config = dict(
    d_model=384,
    init_std_up=0.0288,
    schedule='wsd',
    decay_fraction=0.749,
    steps=3811,
)
MLP neurons of a small language model. Each row is named by its layer, matrix (down: output weights) and neuron, and shows model dimensions 64-127. Each number is 200 + 40 x the weight over its row's rms, rounded and kept within 0 to 999. A neuron's up and down rows have the sign that makes its largest values positive.
A block is one neuron, or neurons of one layer that tend to fire together. Before each block is what it responds to, as a language model described it from the Wikipedia text at the highest values.

Table and infobox fields. Separators and field-ending words in Wikipedia tables, infoboxes and sports results, such as /, |, v, Stadium, round, Religion, Netherlands.
L13.down138,164,237,240,219,214,228,185,173,233,234,203,222,246,152,161,198,221,218,166,248,284,241,166,151,269,189,196,231,181,244,231,261,216,211,193,134,227,231,263,222,203,147,164,208,187,216,197,184,142,192,152,182,145,235,175,206,213,233,216,232,235,167,162,222

Music release terms. Music-industry nouns in articles on songs, bands and labels, such as single, label, artists, group, plus digits and first letters in chart and tracklist tables.
L13.down442,262,291,241,208,174,263,272,208,249,136,225,190,197,185,212,220,187,151,245,145,105,165,245,188,235,196,131,194,234,213,222,132,163,229,156,199,203,214,182,158,198,224,262,150,189,293,186,243,174,93,224,176,167,216,212,157,173,203,194,124,211,149,188,202

Music industry nouns. Fires on music-industry words in articles on records and media, such as produced, track(s), label, single, released, syndicated, plus scattered weaker nouns.
L11.down9,240,170,192,227,242,195,194,188,262,189,142,206,217,237,196,196,188,188,132,200,135,228,157,217,176,148,208,153,196,198,176,257,143,177,181,172,231,231,169,187,163,192,202,218,224,210,274,193,164,149,174,169,178,188,150,176,246,139,169,259,213,181,284,194
L11.down67,188,152,216,221,140,261,207,246,238,247,176,132,201,167,217,246,230,258,232,198,218,242,223,139,265,239,152,212,263,205,218,202,241,261,296,184,244,194,213,207,206,185,201,216,180,226,209,203,173,188,220,215,130,155,160,175,201,235,186,258,210,182,142,179
L11.down119,119,139,217,226,242,120,192,207,150,183,120,176,206,201,252,124,206,226,253,203,210,138,170,193,207,231,180,231,178,223,234,101,281,256,182,167,235,120,212,158,135,241,135,211,242,229,203,266,211,179,170,188,232,124,194,183,119,355,213,178,135,129,229,200
L11.down123,159,194,207,235,145,157,213,149,247,271,270,214,201,169,168,190,151,144,192,140,241,229,137,204,212,202,119,218,158,206,196,158,236,231,161,151,161,219,221,179,187,241,222,205,198,180,268,196,191,169,162,254,144,225,218,152,178,140,240,166,166,197,236,145
L11.down162,204,275,186,208,221,233,191,175,139,233,249,219,235,199,234,230,275,162,239,214,191,103,204,263,176,167,177,171,179,191,188,239,251,194,240,215,224,195,194,188,239,286,174,202,223,117,252,206,131,246,252,270,186,200,231,204,134,147,291,190,194,216,275,184
L11.down177,151,292,241,216,224,240,234,211,153,137,163,146,189,252,199,199,217,214,228,203,168,264,207,238,195,203,204,182,196,183,141,182,216,168,167,168,179,155,175,122,142,248,165,168,185,179,256,218,232,192,204,198,192,213,246,248,229,218,219,215,149,162,262,206
L11.down298,209,175,189,178,163,193,277,247,226,208,219,151,247,170,220,234,215,281,189,207,235,168,218,226,226,222,212,240,176,178,267,220,240,120,239,156,206,234,205,120,188,179,198,262,154,211,249,230,207,209,226,201,221,189,199,127,227,223,172,222,199,169,133,200
L11.down349,93,229,194,181,134,250,241,194,195,218,254,138,214,263,174,200,208,257,163,228,184,199,220,260,216,204,217,169,146,189,178,227,232,205,179,173,182,228,206,222,98,225,201,162,210,197,214,167,222,218,219,223,213,175,222,155,243,191,195,168,170,204,255,134
L11.down383,125,224,220,143,157,235,177,200,263,199,202,145,217,196,231,129,177,232,151,212,228,320,217,99,146,248,219,182,254,179,232,219,202,241,247,228,210,184,198,154,246,201,235,197,195,175,190,245,191,245,198,197,201,218,159,266,188,303,222,240,146,218,188,183
L11.down452,157,227,201,197,183,213,220,218,205,196,241,228,132,224,169,210,207,180,227,140,151,210,198,256,205,178,156,168,175,138,200,255,257,168,233,226,143,169,210,143,201,191,160,114,162,257,238,119,193,197,134,218,199,190,176,224,237,264,175,161,214,245,195,229
L11.down466,161,222,156,227,264,121,175,232,244,166,253,194,172,214,227,145,214,158,236,213,227,199,185,225,206,174,158,238,184,192,265,112,201,232,227,112,178,204,234,186,243,159,247,144,280,174,247,229,115,204,171,123,202,183,165,239,188,198,212,219,226,156,156,188
L11.down588,215,223,169,165,162,271,182,234,142,268,192,137,139,125,219,212,182,177,186,219,221,239,264,146,225,173,185,189,212,126,208,187,172,204,226,185,244,264,180,118,137,119,222,179,157,263,227,200,173,176,160,179,200,152,161,215,214,234,252,139,320,194,233,282
L11.down596,211,279,118,229,220,257,190,201,231,168,174,256,218,240,240,213,215,185,174,227,198,209,204,212,99,209,229,255,252,162,173,200,236,239,199,198,207,169,171,156,261,175,227,218,306,267,254,221,188,176,278,183,217,163,187,200,286,180,120,146,231,281,195,194
L11.down637,179,228,161,259,247,173,227,212,268,227,212,154,253,174,152,169,248,197,247,192,197,178,220,184,170,248,172,194,147,196,130,223,253,230,171,195,160,175,266,146,195,239,211,264,299,273,290,181,119,240,179,190,143,123,244,170,234,170,183,157,232,230,228,178
L11.down694,269,103,165,167,195,142,224,216,194,189,207,218,197,197,224,198,180,261,177,250,257,161,271,116,222,214,165,235,218,158,196,150,289,197,237,193,208,161,207,189,155,251,172,173,190,175,285,177,145,225,157,185,235,194,183,167,168,241,224,156,205,198,214,189
L11.down759,255,177,196,177,200,167,179,314,105,77,166,167,211,184,235,105,217,240,179,221,204,140,271,237,221,224,201,165,246,227,229,165,268,216,180,205,192,187,222,220,243,214,174,200,203,175,280,190,268,107,202,237,217,223,163,132,235,162,195,238,174,207,197,187

Numbers in structured data. Leading digit of a day or year in dates (" 2"3, " 2"019), and " /" separators in footballer career stats tables (Apps / (Gls)).
L11.down95,206,195,169,170,247,139,257,162,203,205,151,176,179,176,172,177,219,158,182,180,217,230,162,230,193,272,187,220,213,244,222,191,258,190,153,182,230,216,129,203,213,204,153,213,216,215,161,227,187,226,159,272,273,266,224,180,195,133,169,232,239,189,223,182
L11.down122,183,195,196,219,238,232,272,131,259,189,203,280,111,153,202,304,203,189,241,177,222,300,201,257,220,194,186,234,255,223,192,211,183,219,206,183,155,168,242,242,270,183,223,273,236,253,211,208,125,167,211,200,157,174,171,224,218,201,136,226,153,149,224,166
L11.down182,211,163,180,240,182,201,196,144,174,196,230,226,153,226,134,200,105,251,179,226,231,174,200,256,210,224,207,233,149,196,182,204,209,169,242,253,221,258,188,212,240,280,152,191,150,317,233,170,233,228,201,228,178,176,165,221,165,166,227,216,238,182,154,230
L11.down187,216,198,205,186,231,314,174,211,152,164,209,186,222,160,155,236,158,88,159,203,185,179,150,223,209,267,209,206,83,183,153,241,223,257,193,177,196,300,161,221,302,238,208,245,237,148,224,228,210,189,200,198,158,297,138,209,245,161,157,172,244,171,137,142
L11.down222,164,178,160,178,313,223,214,134,201,202,158,146,148,188,172,178,215,162,172,201,151,258,240,171,145,191,176,147,169,189,160,260,220,223,214,174,236,237,218,121,187,284,173,234,208,256,258,204,211,187,187,205,219,256,122,123,226,200,180,199,179,222,199,150
L11.down363,191,214,172,164,205,222,202,141,163,213,109,182,245,174,99,199,250,191,191,170,158,281,195,184,229,191,221,191,183,177,277,178,181,180,245,179,178,183,121,186,220,201,153,232,184,154,205,157,264,174,213,208,242,202,190,236,199,198,183,161,187,170,194,171
L11.down367,296,208,218,253,240,207,207,128,222,207,188,221,192,232,202,94,160,184,216,260,151,252,230,170,259,222,291,220,142,250,162,218,186,235,219,296,198,228,204,180,279,143,162,234,210,140,168,219,205,148,165,246,224,176,253,185,215,193,232,198,199,190,239,220
L11.down374,209,205,273,242,159,233,193,197,224,186,175,251,202,190,178,228,214,261,172,246,229,169,182,185,181,251,228,141,155,110,209,232,188,318,224,251,244,230,188,184,296,185,216,251,175,204,134,168,217,211,234,192,192,183,216,158,263,216,191,230,173,228,239,179
L11.down439,138,189,204,265,170,134,178,191,207,258,172,260,202,240,244,149,255,199,237,182,179,186,173,176,223,169,183,174,189,188,225,235,201,243,204,267,178,111,227,193,243,224,235,177,178,227,190,170,235,244,149,243,244,182,156,261,241,192,232,243,250,199,180,143
L11.down448,225,240,201,161,165,229,245,170,193,287,136,167,207,179,217,236,215,215,227,218,182,153,149,245,141,167,148,146,195,206,223,181,228,140,156,208,198,239,159,159,152,183,213,254,260,173,228,176,144,203,224,234,227,209,203,343,238,255,213,213,210,166,143,182
L11.down523,179,245,249,267,166,222,151,173,175,166,152,120,112,148,230,130,211,204,202,184,178,220,257,226,213,184,243,268,242,227,223,247,164,206,268,210,232,139,208,247,191,187,225,197,251,211,185,249,194,146,120,169,160,223,152,247,183,229,196,239,124,215,164,193
L11.down584,195,189,261,242,160,256,207,134,222,236,234,203,216,191,236,139,202,203,161,246,130,169,150,168,227,200,185,226,222,224,187,315,215,196,253,244,175,192,168,205,232,268,175,200,261,134,159,133,166,272,247,277,225,193,158,221,128,139,242,194,224,181,170,145
L11.down670,245,206,182,228,229,172,161,147,170,212,190,171,176,167,246,187,168,201,239,194,256,201,245,177,192,215,305,199,220,219,223,145,261,226,203,145,238,178,154,222,172,112,159,202,106,217,189,246,222,111,170,177,238,183,208,269,213,211,205,171,197,239,213,237
L11.down674,226,238,183,271,189,242,202,195,266,274,202,237,181,218,209,210,268,159,189,191,191,193,163,279,211,137,220,162,180,192,175,218,153,174,207,248,228,158,119,199,193,237,265,240,223,243,186,185,179,229,217,256,202,247,187,208,205,164,194,262,217,178,224,253
L11.down716,288,227,150,122,144,161,202,238,283,224,261,224,212,151,179,143,218,174,215,183,188,156,228,184,210,229,188,131,208,245,195,138,173,190,199,234,254,171,209,276,203,236,146,127,171,92,215,198,247,236,189,205,166,213,203,133,200,201,136,134,220,202,143,202
L11.down760,248,166,208,161,220,233,262,161,197,202,242,165,245,240,231,281,269,197,193,244,220,217,182,243,225,227,233,178,119,261,217,223,234,220,188,213,150,168,232,184,193,183,278,162,213,167,205,253,208,175,139,199,221,172,180,257,226,175,156,192,183,251,133,160

Mid-word name fragments. Short inner pieces of foreign or transliterated proper names (Fat-ah, R-aj-arhat, J-ord-an, St-ich-ting), plus "track", "line" or "original" after "the" in music and railway text.
L5.down137,191,158,200,151,174,241,259,186,208,294,191,143,242,221,157,230,235,226,198,238,145,241,238,214,247,262,222,210,177,170,238,140,151,207,217,189,198,242,252,129,247,147,302,269,183,108,226,257,219,232,154,263,180,174,192,249,175,229,248,178,236,234,293,141
L5.down235,241,225,238,216,239,188,188,212,149,266,213,241,149,263,245,188,264,176,240,196,205,181,199,227,199,180,217,206,213,192,179,130,169,259,220,181,198,189,236,188,88,274,217,168,241,125,205,173,242,224,174,176,144,274,185,153,126,173,142,199,190,204,173,183
L5.down252,221,210,209,220,173,202,177,190,172,226,236,183,210,218,134,246,235,242,199,202,246,180,180,251,200,159,182,164,144,122,245,273,230,308,200,251,202,175,196,149,207,209,228,172,235,249,176,226,230,277,192,198,236,174,97,172,193,214,247,190,210,170,273,136
L5.down565,229,213,158,205,180,196,171,194,199,197,156,222,193,184,261,206,222,141,226,244,251,170,235,123,190,166,210,165,196,179,179,302,88,231,163,252,176,171,185,214,147,173,132,204,288,148,133,225,263,213,190,185,202,180,152,185,204,228,221,268,214,152,235,203